{"n_head": 12, "rope_fraction": 0.25, "init_std_down": 0.0}
MLP neurons of a small language model. Each row is named by its layer, matrix (down: output weights) and neuron, and shows model dimensions 304-495. Each number is 128 + 24 x the weight over its row's rms, rounded and kept within 0 to 255. Numbers have three digits each.
A block is one neuron, or neurons of one layer that tend to fire together. Before each block is what it responds to, as a language model described it from the Wikipedia text at the highest values.

Description: Nouns or word endings naming a field of study, art, sport or craft, often after "of", "in" or a title, e.g. geology, chess, violin, wrestling.
L2.down518:105124135111117111126139101088122104145142139169121166107135135126115121114144130084136122143189114084105129116140105132134105115125114128148117152137139106141104100139134125081131163138085115165115104149118102130152116122105116174151134136124147117125101109138124165156132163083113099108142125120148143126146176109125141145125119142117118125114131127156155144117162115123120138132139105144083136155132109125139144100125143133089100108118161110123136109091138138129141187101112108165124151153123119065113152101130122142082117138086076092137143104106125130145114142115120124121

Description: Verbs of thinking or saying that introduce a following clause (think, stated, claim, expressed), and ", and" joining clauses; also "States" after "United".
L2.down2436:142114182119141102114155109115119103115144133127192157080158102106092120145119117146111116111132124120162129133103138203088128101120107131097171173154110120133121135088140134144128075130142125134135163113187098104152087108105127134153173162129155090108153172174106132137111121142105123142152137098082103124145139118168143132116138144106093088163102144138102156103123106107112127136140115160110170112136118113137140124127109130104111111094129061154127159160120096195171122115132115126119119152085149134135095140126130099094119135116133145127132127090142183143129080177172110147

Description: Main verbs, or the first piece of one, right after a subject, to or a modal in running prose, such as dates, raid, lead, jumps.
L5.down48:100118119149122166099082127147207134103107123144139122134105132210138168123118145166145144122124157160151099114132107155156130132103098140090111124086134111103141106106150128163133053091136153131164181134130150108108130131060123161124145101128122138153138129138133119141121138146125074155099143134143130102114131170086145127138128125149126090127069109111105121125097132130114140157174117124086140119160123132145087128127129114100160132134126097098130139130150110125125136167160114159109113102143111126105117134143135144160155166170093101085113116130111154121130140112158123099
L5.down337:100105128154121146143125134146110154124110137130168115071137132118135160066147130145130171168150146148120151102122109145113100147155128107128172116147184113089139115124131113142110144105137104098162157159130157111142147112123113100147106163103166152132119082089152138144091116093143101161115154119104159131136109110171102144123146118181149133160107144126124163144108115189141125154109118153122087156090136142146140158053099095148108183079142146115165161073176115121133154135133103139119113148169131135160141156137106088085089134110136158111138086156099120164152125172166142124
L5.down489:123110141133142140112127142125176141115134109117142111142117122130121152093112141170135140198114139128124103108147123091132145125118108125080133151126157128106192083112112094124152140128170105070142137127125141106118150137105087139161135135119106140148109123124140145134084099098129113138139170148131133150112117099119123140140139118143125127133126093131142102131134142178151158133140121171108121143092123157119123125148106115121121139144106142117145188108141095103111168149177099144137104101153097116104135117115093144112150148136181137101092103149126179111161125192148154104
L5.down995:108116149111127093120136104165108140104107126094157128143129137122145166104120104147132171140143110094139143146113144115103161115118144099106113124108121141102190094105120107128163142131120135126099139138115123103125143112118121159148102156152172072165135148107138133113097161096090123096129148109152117130133132090138051118116181115115153126123159140173130122135142092077157140131116109162149116132127131173120105098131105109127106127086098121117154176140154127107099095124152129155141085097147124117122117094123140144131122099126156122118170149157116129163068136131166107137
L5.down1026:148120132093165120136131137093169096127145132098129104116202116146115091126134125134122147154154098114137119150120112111135130113166145129116155121097118161131137125093081144176130119103151111112123193133132102120156126117141112153148136120148140131113146122154156108157084117087137079147120174115177135119156118073123133138148086144138085129117103090145123095140122138182102158140152111127148117149161124097146100138105077083099175125183154123115123109137117141138115109145119118117126116141155129140128112144124113153114114159117125118141055133165137129146151145127135141089
L5.down2031:092121109122137170098132105084133128108079126106155114174121147154132149143159111124128143193091138115142156129169152109094151157096086164128117118108150140131124146106104074145114112132107113081132177129111163114103095130102119148199145154140121120153132166108125109129118130123116093091171135124155145122121106165147144137181104161149107116080128080136140117137153115115161141131143089134117157086168125128132100098127162120108138188124110131119122135109127129129096167137138155141089093101138135115153147123132138122099102150122174138119134135136126121114136140157116092141
L5.down2598:116133148155096148124152109119124127161130166142121137127143117171163127069086141137162148150152167138118115086128157141122116144136099131142113129099140124129111096137166111124121142133167087134137133160098147127128089077162143144111098147121116102113132112145121132125122128103125129114132173102159111132147113160133157118149152150113168161124107136124143114123139132112136087138133125141095121129092122159135107158165129129094075127081109140094144147122167080146154111161137111100144095095122164125113150127094168133115149128159116125159091079105150157150165110136144182154
L5.down2846:147074133130142149090082123099156135135151142144100143103131143174098147110129142180105151157120102160139122130142149141117146172094107138122153149120148140106163133122142110145117138147117129076151146135163119123136107105136094163122106103130177123134149100187171145150109131138092181120127161130102132148126103131143112124133178112125134113107160115119105135124090105132090141107103136127151120098125141165151063147155130162117135132175136133135147152125130143166146129137125155141123093067149111105130128163122104139137152143135155113121132083127171119129084156134120143128

Description: Fires on in or of right before a field of study (a degree in, professor of), and on field words themselves like violin, history, micro(biologist).
L5.down98:120134159106135089075137097145154123117125119122073146129123123112129142120140135148117094120086122136126162154128129125154109114161139133143117124150071086146174106132115146160149156144101097161120106127114105127170126146136129149088140167102145167129155144100095105153131123146106130151056151133142134128151124086099115126127138090113108118123128133134174143088133127122101080181067145149117146099182137130096105185118111135143060130116158120093132154118157166084134096146143126093144093142103151104164117146111089124090138183136150110123152095090146163089123138132075170162
L5.down800:118134135106111139148115160128115129144087140152121086131152143134133115176109136088124109132127091121138119147138135149160130096153074112150091177147100072135129074124124142107102094132149104136132101147148162138170184119152136160108116132134133137121106102093135105135159197110146140113141098140126182114165105106148075135133096128083120143133082084156164128107118176172117136121134131096138126126105110116149141172097123157100144105139136118146109166139085148120108145134138125103121138125108129059131127103118105138095100124119104124118156104117124121118154141141125097158
L5.down1043:136127143161130122130099169107143089147066118141122146095133194161120161126177150104146162120133134135147145130120136150127161136095157145096125150141087151142142136212071135163131120152141138201115115159123078133149158121177182148146134139131128189139145146128127155140128134105116137151143170152136095141134110103077106098140163155103141152142163123173120105142121170127087102136108123127143157166139109175149114128140139114079113104139167136098159127118110129138094092104158144136112139096149105092160153103131093088098124124095163151151148139176132114094150168116088145143
L5.down1202:099091155140123137159150100103094136126105128148151149151086131149120155152160136145123137125162196129116152099123135134114127120106096139180123129107107165147164138144140132139122102128177130140167121112098122207123127072143163101122179125097181097148144147129116151120093072142133093155130134125114136126139080142126136162133143103149120115142129155143105151123117148157124077161109080139123168122124134179108143119096160158116093130150141116112083126139145112128097166130135146118134122124105093130135173101096098140136127124100080088119132144127117154117121102120166128098
L5.down1540:124091129152117110118106128128168124105097123164145091142102147139125130175134101138155100105119141118150115120132157113119118126140101138111131134108072130109164129163131108147182145159147125134183095124133128147110147152159125119158135129143097138102119120169160080134126076148150093127077177130122141153157143143154103074134138132077155108122170147134134158139098148168139139122137158105092128121153109129150167115111095162116130090074152114137115119082101140149142138156092160128109090137087100149136158077106137098115130113101152111112117130133119114130115092183102107131
L5.down1918:097123160069094092151096144179085096137134133102175125137101172111150173156109128111142125091104109110144108156167104134142187166118140122082087105111169130146207136092124086123174102112098126114170148135155112161137108116116146108170127148162106120136144131142124107114132150158125094149181142148125139136151148118123134116122155128098084132109131131159113127123116097157124141117170152131110118134134150164171122137132147112134129110135134111139146131132092090134133097171107118137190094161112157083127147132071144161150147120152145118139135131097115148101111071151095134101
L5.down2141:124096108128090117118143116110129140155103098170146144126128091106129132110159110096136116158143150096126142101166139159132094130105093115118187158171135113112153118130107125116148135144116070112142090173135119158153111118119132128150131172155172140139110110149153122156145164116116102137146159151150171124133113099104102120123078127151177106089088104134143138092129129172104125124141141127094120111149089169121145110103132169141097093130137134124139080107151136089150165087099091148140096140091092129155125073119096159113147123111134099142149124132145122134134118147121153114
L5.down2826:128095134083092121145115127146154098139110159156130157106107166142157101124152124153146106141132117126158108129166119107125137154139067150128117107157123119138167100124092111156120134106112146165113112146144167125162115111099113145166148107067141104134113082126093100094173150137118145134127118113108133118120141123127132126128150156105142130104151127095141164111128148165107100154138117124165146120138091139092145152155082146095118157124141098079162125130134159130183159136141104109102135140111138130104131136119165162109041156097095143122155110169067109115151135111138153144

Description: The preposition "in" (rarely "In") opening a phrase of time, place or manner after a clause, e.g. released in 1996, in Normandy, in full.
L5.down667:144113127128140148101078168123124147127126134129131160074114142151121138100107184104130150131110118134116136111162119153158087122124103133109148074154103140152094137140085137128101081120169105124131093131089117136149145116106075147111104163140142144151132128140095149139086113108145126155124089117116111114108149165131095125105089138176144127113116157135142161119156161122109102135118117098152107110141112147108069143119112084109129079104148138115113144093124105088158126139136157185141121134120150142151118102119117110091141120139138135088161149146102207135126113103164147126
L5.down770:142131151154159132116088123111096142159110099161082138132168100147105154127125141100130117078106107136119163157165128143148152164156122145132116129167170111085119113146177140123147151101126122112112124083125105125123146127151128127155119102149106103150074113146115133159120137119124143136158173107114120163123119179163146107116149138121150127105080125114126101141128133178133167157153139157135151130106086109128134130119102123196157108099116174117144125158128155183113139110135129133134070105094203097077142076093136122118123175135126132160117140151163116142093137100131129096
L5.down934:108141153143117106131108187115152122129165161161096117108087136134107109119118155170145159099120111140139148108135174139147100126102152119126132094120135169150164127141135118125141157121102136130172127131118098127095125100139140097119135151086110087076141128106097151130130171127171119129082125093090143106134170170115109133101122111105175127140135096102128192162146089145052135104157119112109151093143141145149126184112100122182137108153113147112142149131146145104145165146137102150123100105119120167161141149153140099149139145151151205107134109113120163151070126114130119135
L5.down1286:139139109142128155072115151142115160143106122125129127107112118112121129150126127108110086121140104127142151140128100133162167130148155145143105135111106146171128147140155139162124105141151097126131124110124071107116110165161161136111113171133132122166105118120120136121091066162122155137132159132110145130145079178121128090109171154092129130148149125137162094135165154142089138097130156148110114123111167138129110107097113133136107108126142113147128108149128082145089190132144123124151108100113125108154143139104117133130166138150148129132140088098146153165122138128098138102
L5.down1783:139102177082135113143106102121148059123090117116102135133121142149099133137152105123146087099186160137140152114138173101105148137122107129143089118135100154101164162128099112136102181176132143119122133106114124129072124125150132146118142107159113110124116149130116138163075140095091085151144110152104130142112134159128073076131086154142147141142111108119114138135099105105087104114138142121118145094159135084149086137130124105154141102121162103139147131129143149102155133149137132120102104144119119105080138117105137126125117145130163147121162138131175132155114110164152109148
L5.down1956:139146146100139128116164136122136110113122128138174129127133118111139124118125102157165113170093142154104141105125132135083185171163127125164136116119140104112119127084153151117131100172057103144158132124130143093139113153102122158132109104174125167147147098129181132144134131131106157122103101077142103112125121130142084164114144127139099121095105176083111125148126133034122157129147103144106131157147094137167142137198099130146124120082173142113103141078114125123123128091136089147122111099106162113126136151109145098139123121148156138129116100153175124136112137113108137125
L5.down2257:134184167143158160132155103141131107151135143142098159134097118129114140113150130107110113112121152155116117154129136175150176114107111129094147160115183148133137143140132141128162133129169136109173095117140138121083119135117156151124107150119157128093138140141160153124137116145115133120123140129120159123117102176162108138133143144156162112116113113161152157114192087102116124124106086093093134111082138106130110085156154192111134143099084152123105198151127143147182129162144189099130143111133087152131125111181139125130160169124115136118143108162100116114128121107128146113
L5.down2816:157141137159140114136112136110104133099174127135122129140125153126137138136144141139129161146139106091162133118127125166099138127115158150088088075161139184111159150122083135124101112128169175141134136142147145148116126122166125115171114127116137158124119086138120137147103105142128120136127129137130134123135160109126099108134126147158125156168102095120134127108147117131080165109159134151136100135127131097157118181155105094138113104135132100145146190128176176114121123098134147148120165183118115167128141163167102127063105125118122105124145128159135170137149131097141138130

Description: Connectives starting a new clause after a comma, mostly and or which, also but, then, where, and verb onsets after who (che-ated, acknowled-ges).
L6.down282:130150134176172137172140135102106174139138110150094096122136150120140151134088127138127113108152124167135129163153108117126133110065125137165097165111159143113151140122113139099172145045125112136131153161139100107182128108123122136155143124126156131140155112116085112113145107111104164144097118132162128161134096201121184141115127148108100121111113138147108141163116151202121119112138130170118125052132184135142112113106149124162145098094133144130102114106098179153158152144133110102138161118110115078171147132121136110095142090111163135096092149124085148141150120143074117133
L6.down306:130131112108126131121092112121171150077174107107100132109146106147144191147144123145170156128126142139144130121111098106090134123129142114095091155136145075120134064065125097089142141090118172118103121114185114163138155128120126049093139136161121116144116118136182135161116172133136078125157156143103140140124125109138067141139134125148127113105136136141109079177105107043131127144127131138147102163153119133059117092140117126121107112101133108084120131160149118106114130106111116129120104092117163147113128137130132143101117113116154101151117120142153132151123161127150162155
L6.down1069:125123129116138115094107111151079130133136132125101113088137096165102148154127148131142102118161121089161128088146099124131103079175155143121117121121178104080126150153146166107129133108128124166148122115084133101131131129130139113130126153107127145089127132107131123130127081128128142143125163103168134098168132149108146105104163086083144143129105126151115178153163141106100092113121107133095110104114100141147119157112132166084113124126146150137131090105134085130134107180153121130124159142145150137131087118139159133091139160130125142117142144153130109074156131141166114155
L6.down1232:084129128134149141116154129137170112114141081141134102136118133106166102088089150150147110129130144147149100168153109123114134151112102116158119134152098115130123088132083102138069090131121144097106104129127130107117149119112119146094081119106148115117167117121118152165117150113122079112119136081131124168102144141093154154127140142137116128118125097133123107125156109104129158123082126111130146111124137141100100149159123062141125132093102119122114133163135127166131122160112134147092090142131083133102118111109119132130108133146170093112114103110114117130120133090133154125
L6.down1975:111151192164108114124116097146121106138163136157122158137155132153126139184141100155106106137125135145088135165156165145135128119163109105105145126084100125134129127122100124150089083092126132120146116123104117139156113089128159105117114107110166108143163142175122109127119146173123144119115148141117141122098120136147139130121091102082135108187143130135113126118115139094116149118123145180119137129075096116104129084112154129123122144114134134155163086117160102180120152112161068139138135162122123102159124103085146166122126135123114113140143103131159111120125117123096115119
L6.down2012:101129133140156147166148095096178115084127097127119124155145158111124130125164107135163114118124145100169176120112114133114081149097113097145163164122162121119157088121122081128110104108135161145108152145143121171126168134135111180096130151175095135127136116126125098140126145150128116145176131129125107122135128117166143131111110120146094142149117105118147151094150128092106104135161169149094121134147143131166114128136152103112138085076106126156140153105108147128140138143123126095147130120096141095120127198114093092113139126132067125133144144132115106096165138112139128169
L6.down2612:146152134118131159100128124150129149112150130139185147150108155108141177162139147126116092107107122112122138095114095165179157127136158156152127116085131125130161104116128111105115090178133123087123136113136134126116111136080103138121131140147114166112137103131103127095142158132129158115167119088116106114169124080092102153100139132123106108129107143086131151142104114146131112143126117183146114134148142139109163126145120135124104110085117114130177122147139097143126123101083087128059101149172138115114101151156126133145114124135131172128125111126115150122130129112152119177
L6.down2734:112122129151161127171114134134136114120137104147165072147120152121125130127108117150076114142185144176146147151164138101122141156093137132149062143141109140132124132135122125095153143113083158107113125113160126157150105121144118126119144091176110133109131109127162128140134147118109114126181129085115135139070108144139111130128137089137153129083119109174130159120075104118156131106130128104070121145144158169121172118159089136116151130117117108106111124141149161117141102090102145105152116136118129136103111114108121116144095124156127121162122144132132114129128103161136129125

Description: Prepositions and verbs marking entry into or placement within something, mostly "in", also "into", "enter(ed)", "at", e.g. inducted into, enter the FA Cup, days in jail.
L2.down1527:097103075126089109116124141087132141112114161136135139189116138153157159155157124141180115085163123133143166131125116169122122138116179147123157148159131135138179141146161162107131126109128112099134128105136159124102123094116140147125134172141106095135088146101143081145150135159117178085165127104109096142144124114113084107159175086134117125110130168117108152146122072147126164143165133113142078119112127142132174145181080114131092103107137102141150121136141141086099134089131130110148141147099112134097133153170161087122154129134131091137102133124146136090118115151145117166

Description: Prepositions, mostly in, after an event verb or noun and before a year, month or place, as in released in November.
L6.down107:136129174150141090127171098130157099145130144107160146104099095157129140157129141098161111134135148145183140156117093101106107138125140110132151133135110127105081150100125135127179150153095171103159110109118116053149105131155123087140145151121129105112139111119153140161142133159155175136123152133157154110148121138115098134103194148135096133167144116148109121157132118108075122137152137089123139122150138133125133168115137157160117138103180146154164138131105190125109108152154136153148123120143157151126125135147148113084131115133185125160161161150124093119094096109107103103
L6.down681:151129169122112103174135114108111101127117077170131128182131129128116122147126144129143141110108136104131162169145110143126129121134141089147135156128184125098103118132129074171121165096122107134132098175138169088064118109131100121132119153149122116122147115157115113132117158156122135143178166116118121104118103142127113115117183155110136114179119124121140153144135119140138115092122162159135130177124110127132181155154171100149114118093147118116138116112147143103142116089121108160126097131131111148124123153146116132144116123163151176140136126125093122147105101155141154106
L6.down726:131114130109125147120106134170142077126101160148119132157088086147136112149114129123127161120125149118119158118148127135141147135088149094158129096112140143135146101095176145144134108144113117153103112152114109126108092108133159121129083120098097120153132112172134144113109110144161143143106153150101163126113120124119122082135141120098144132129103103179162139144138146119151113084180174105137129132127121143148140162100110143130110120107144135157129118106145138132143139099115155113121144063133122192125165058125130144143119144136113156134117080127152130107158125168143163128
L6.down940:112125102108135116099147115131095119093147173133106130109104126082104123112137129160129143125136082079160123193164145077108146129128116092147088112135138133135109098105161137054143097110155114110099101112117109133174133120136131089166152138156158147144143123129134128118110153146108139124117168086116155124095153139133126133121151096118109109122140153090118122095117150000107161135163136163187153108139134129111109133084091136135119149153146112086140199138137149141157124136164132160153137106114095119135162147166139136116116122147103142164136147114131144101106113102158132172
L6.down1340:093127110155127175140154118098113142164126124116136076116120098113153160143088120158107133104180110139136186123149122162154091147159114123131131077127175146147146143105140163106129173159129165095109106169159135117161122100112122103086150112139125097104122124164090106118164140077108138135103109111087130111093138094144116127120125126108118157131105128141134162125136122126105163086141110140162171078116145092137189152153106148141152131096149111148122096141132132083137145134118127162154133092153150145126102138141094125157134160164118112116168158173133146111090146141157128088
L6.down1542:125129153146107151117135133124153122133151115109144098064119151132176111157129189111158111103135149129141165121127153113134124113112130150062122152099143141132173133111127114080115153153096124091117099113123107117153102129156086137132101156154140158152096101127095161112141123116133135135095121098171165103175082128169084155170152154137146126162124113129135090118126118127101122125121117133127098125146143106139149156119142096125101113137194116152118115119097164114147146144143168116089113080119132186099150133145108119095115133136143144087142133138159138127128117102115135127
L6.down1880:159096126099176100131137112135149143116094173121127130174111090125135109138114145096144119143146112157112114121142156125110135108122152129121130172129139099118112125125134110178149091125091086123144106119154141140123127139163122128151128126175098148153123126131126107101101159120118135108141151094152085092128112116169143116113114147121127158120098181114141167134167086116158096120150104083101104136116152090141148111125129174115150101066125103092079099130133097093085087115147112112131135114122140147090145067146132145094104149154131100140122119140116099152120152131116091155
L6.down3018:119116107154137075131103110139118167135139124125151139096119124125142159173104134136104138125098098121130129156154116103137119105125123134114116078101152126152118130116124126131100145118138121177150077128130120140152138122148108125139112114153091177102135147127135128167135127126101141129112154124089104106109061135149126166099127135157134086129125172117106135131120118092123112170083084152148128111129121093107105130089091169169119106122152144152082128101121114082123141124093124126112096133133138127123161125135140095129088153104125137178139153124117187064123113150158114137

Description: Nouns naming a field, profession, sport or activity after verbs like studied, career in, retired from, such as medicine, accounting, boxing, football.
L6.down56:088099104106147060118127107135095118133118146128119113130148108163105119119158097142152115109112171130109157116163110094159139129109161155146116154142145139099127125138145121181159151123095139125135153143160124111118139133146125153096074122143134140136148081166127097121157146097129129146121134150097161156151124124122155132144109086101095125178123106092148119109128128147127141147120094144142136119111146152094102124106171111130128092130143148138163091143129120094118141122111100154117126160127088104130111116129129093086116139166122113115149127155104114151084123152072107117
L6.down307:164107096178152109153101125140146154177169130156162141161092117131120125134166117136167145124149156141125099088109138101107146117131082095144176156136135128129120141115112145161115182098144147162052092138182113111155158121166123148120143126162107125072132115128111126183141097075078133163120125146147103157130108085128159081134100137115094144143111137122102116103145100134130108158108163049132151121121124057108158129110143120102106140110134115156098126091111141153137134110083110159104166128138106111130105097117107103108142125104147102162125097104120163132129125134126099143
L6.down613:110086110164150135138132147136185103156094131143124119168103116125128143143154134120158134102126092127104157148126125136100101135069114113114150120127105171156176186146131138156146177154168084117149114150130108108184105155118132155147101132123147159135167112112129104154116110103078088178138169152141124146132135134148097096173126178128087143126134095166121179134104130159111170171116123138137142132083083095110096103139123137096106098155169130137135107137096133154093127094109140135116113147144087112117120129100153109114131087113140143113130118159080145125144114077153119120
L6.down686:161096110119168156112150111144165081136105126131107102180133113123138130150129087109114109161125123115136149123143172125140123128122107155101123123125101118100162124103113136120141173111128130129145105183144141090138151145116107113112127168135168094157105110088128099094109099129099134156136095143111107119161098123174101125172119156161178157123143108133126136146100136095067123132096115136133102169145138133126121108132134131140105139128092107119096135105163118084107110147126161125135140133109120149107127093136110162077108107150171101102121097155124128079152156100130110159
L6.down813:143151117120132129144125141162106157108126130118149126094136142150110111094149145126102128116091069108154079080137166110169107138110126134133127122159138156121146134072182129141081187127145127167114106121106123118123127158130084132102082165113156138131126088170153139107104123151112118138146126136110127120090140121095135165134124150079148117115133181106131129100110109160129097136157139134132126126094114105151132139167104123139160093094117149115135125112099128107129192129124121123112121186138136137147121112118105112140163125137125089093109158124141132119144173126179161138
L6.down934:118127144161148114130178104183136148173096139149150123114146125115103079124168096094170131110146131137083115131143099150097098181141155126070134147141113112106135124154150121133121171123128108162148135131081122105113144106126111147100139133108144111147106093120111130102128100158098117109130177130111128118102123141123137138165141102125126126157110137111120129089112198123140142096129119123121086137129123153156180149100131144109082107137121141132094111110134141149158157114133153138152177156145154141141091159133098092110143112104119103107121131154128123106124163101101164157
L6.down2165:121136118092122140126131141122121085088141122100128087125112135124138111158157134141132130153131124123126100105139165117126109152141121165089130114132147143106131133124088172133154100127147088138192130119114124137128162162085162128131110137149095163166128115122150158086161105109108147122108150155134104109087165158115101104091147125104131142176134141095116117168133117149146110135156151144087193180160089142049129123104176132176156123142163137151159138146119130125105140161159130133116139139108130136132099092106143153138128106161148120152106163081098108134141108119128154110
L6.down2805:104128143129143169125108121133123100136148109119132122101125133122127133134153143127099139097103132108153100120156112108108159137127098129126128141144113161113128155124157126129144147145135140138116162134110078059142124174117137108125178109158137131143116107181091152137108111118090110128111120137123125092137135117144113116129143140173134099147133139135073162110170165170102117136135138154060148111164114116117113139151120142105094147111125149148120115146116139120219140139105178152121101136118102122129088106139155130111154155146087096133135102138114097131209152125148150124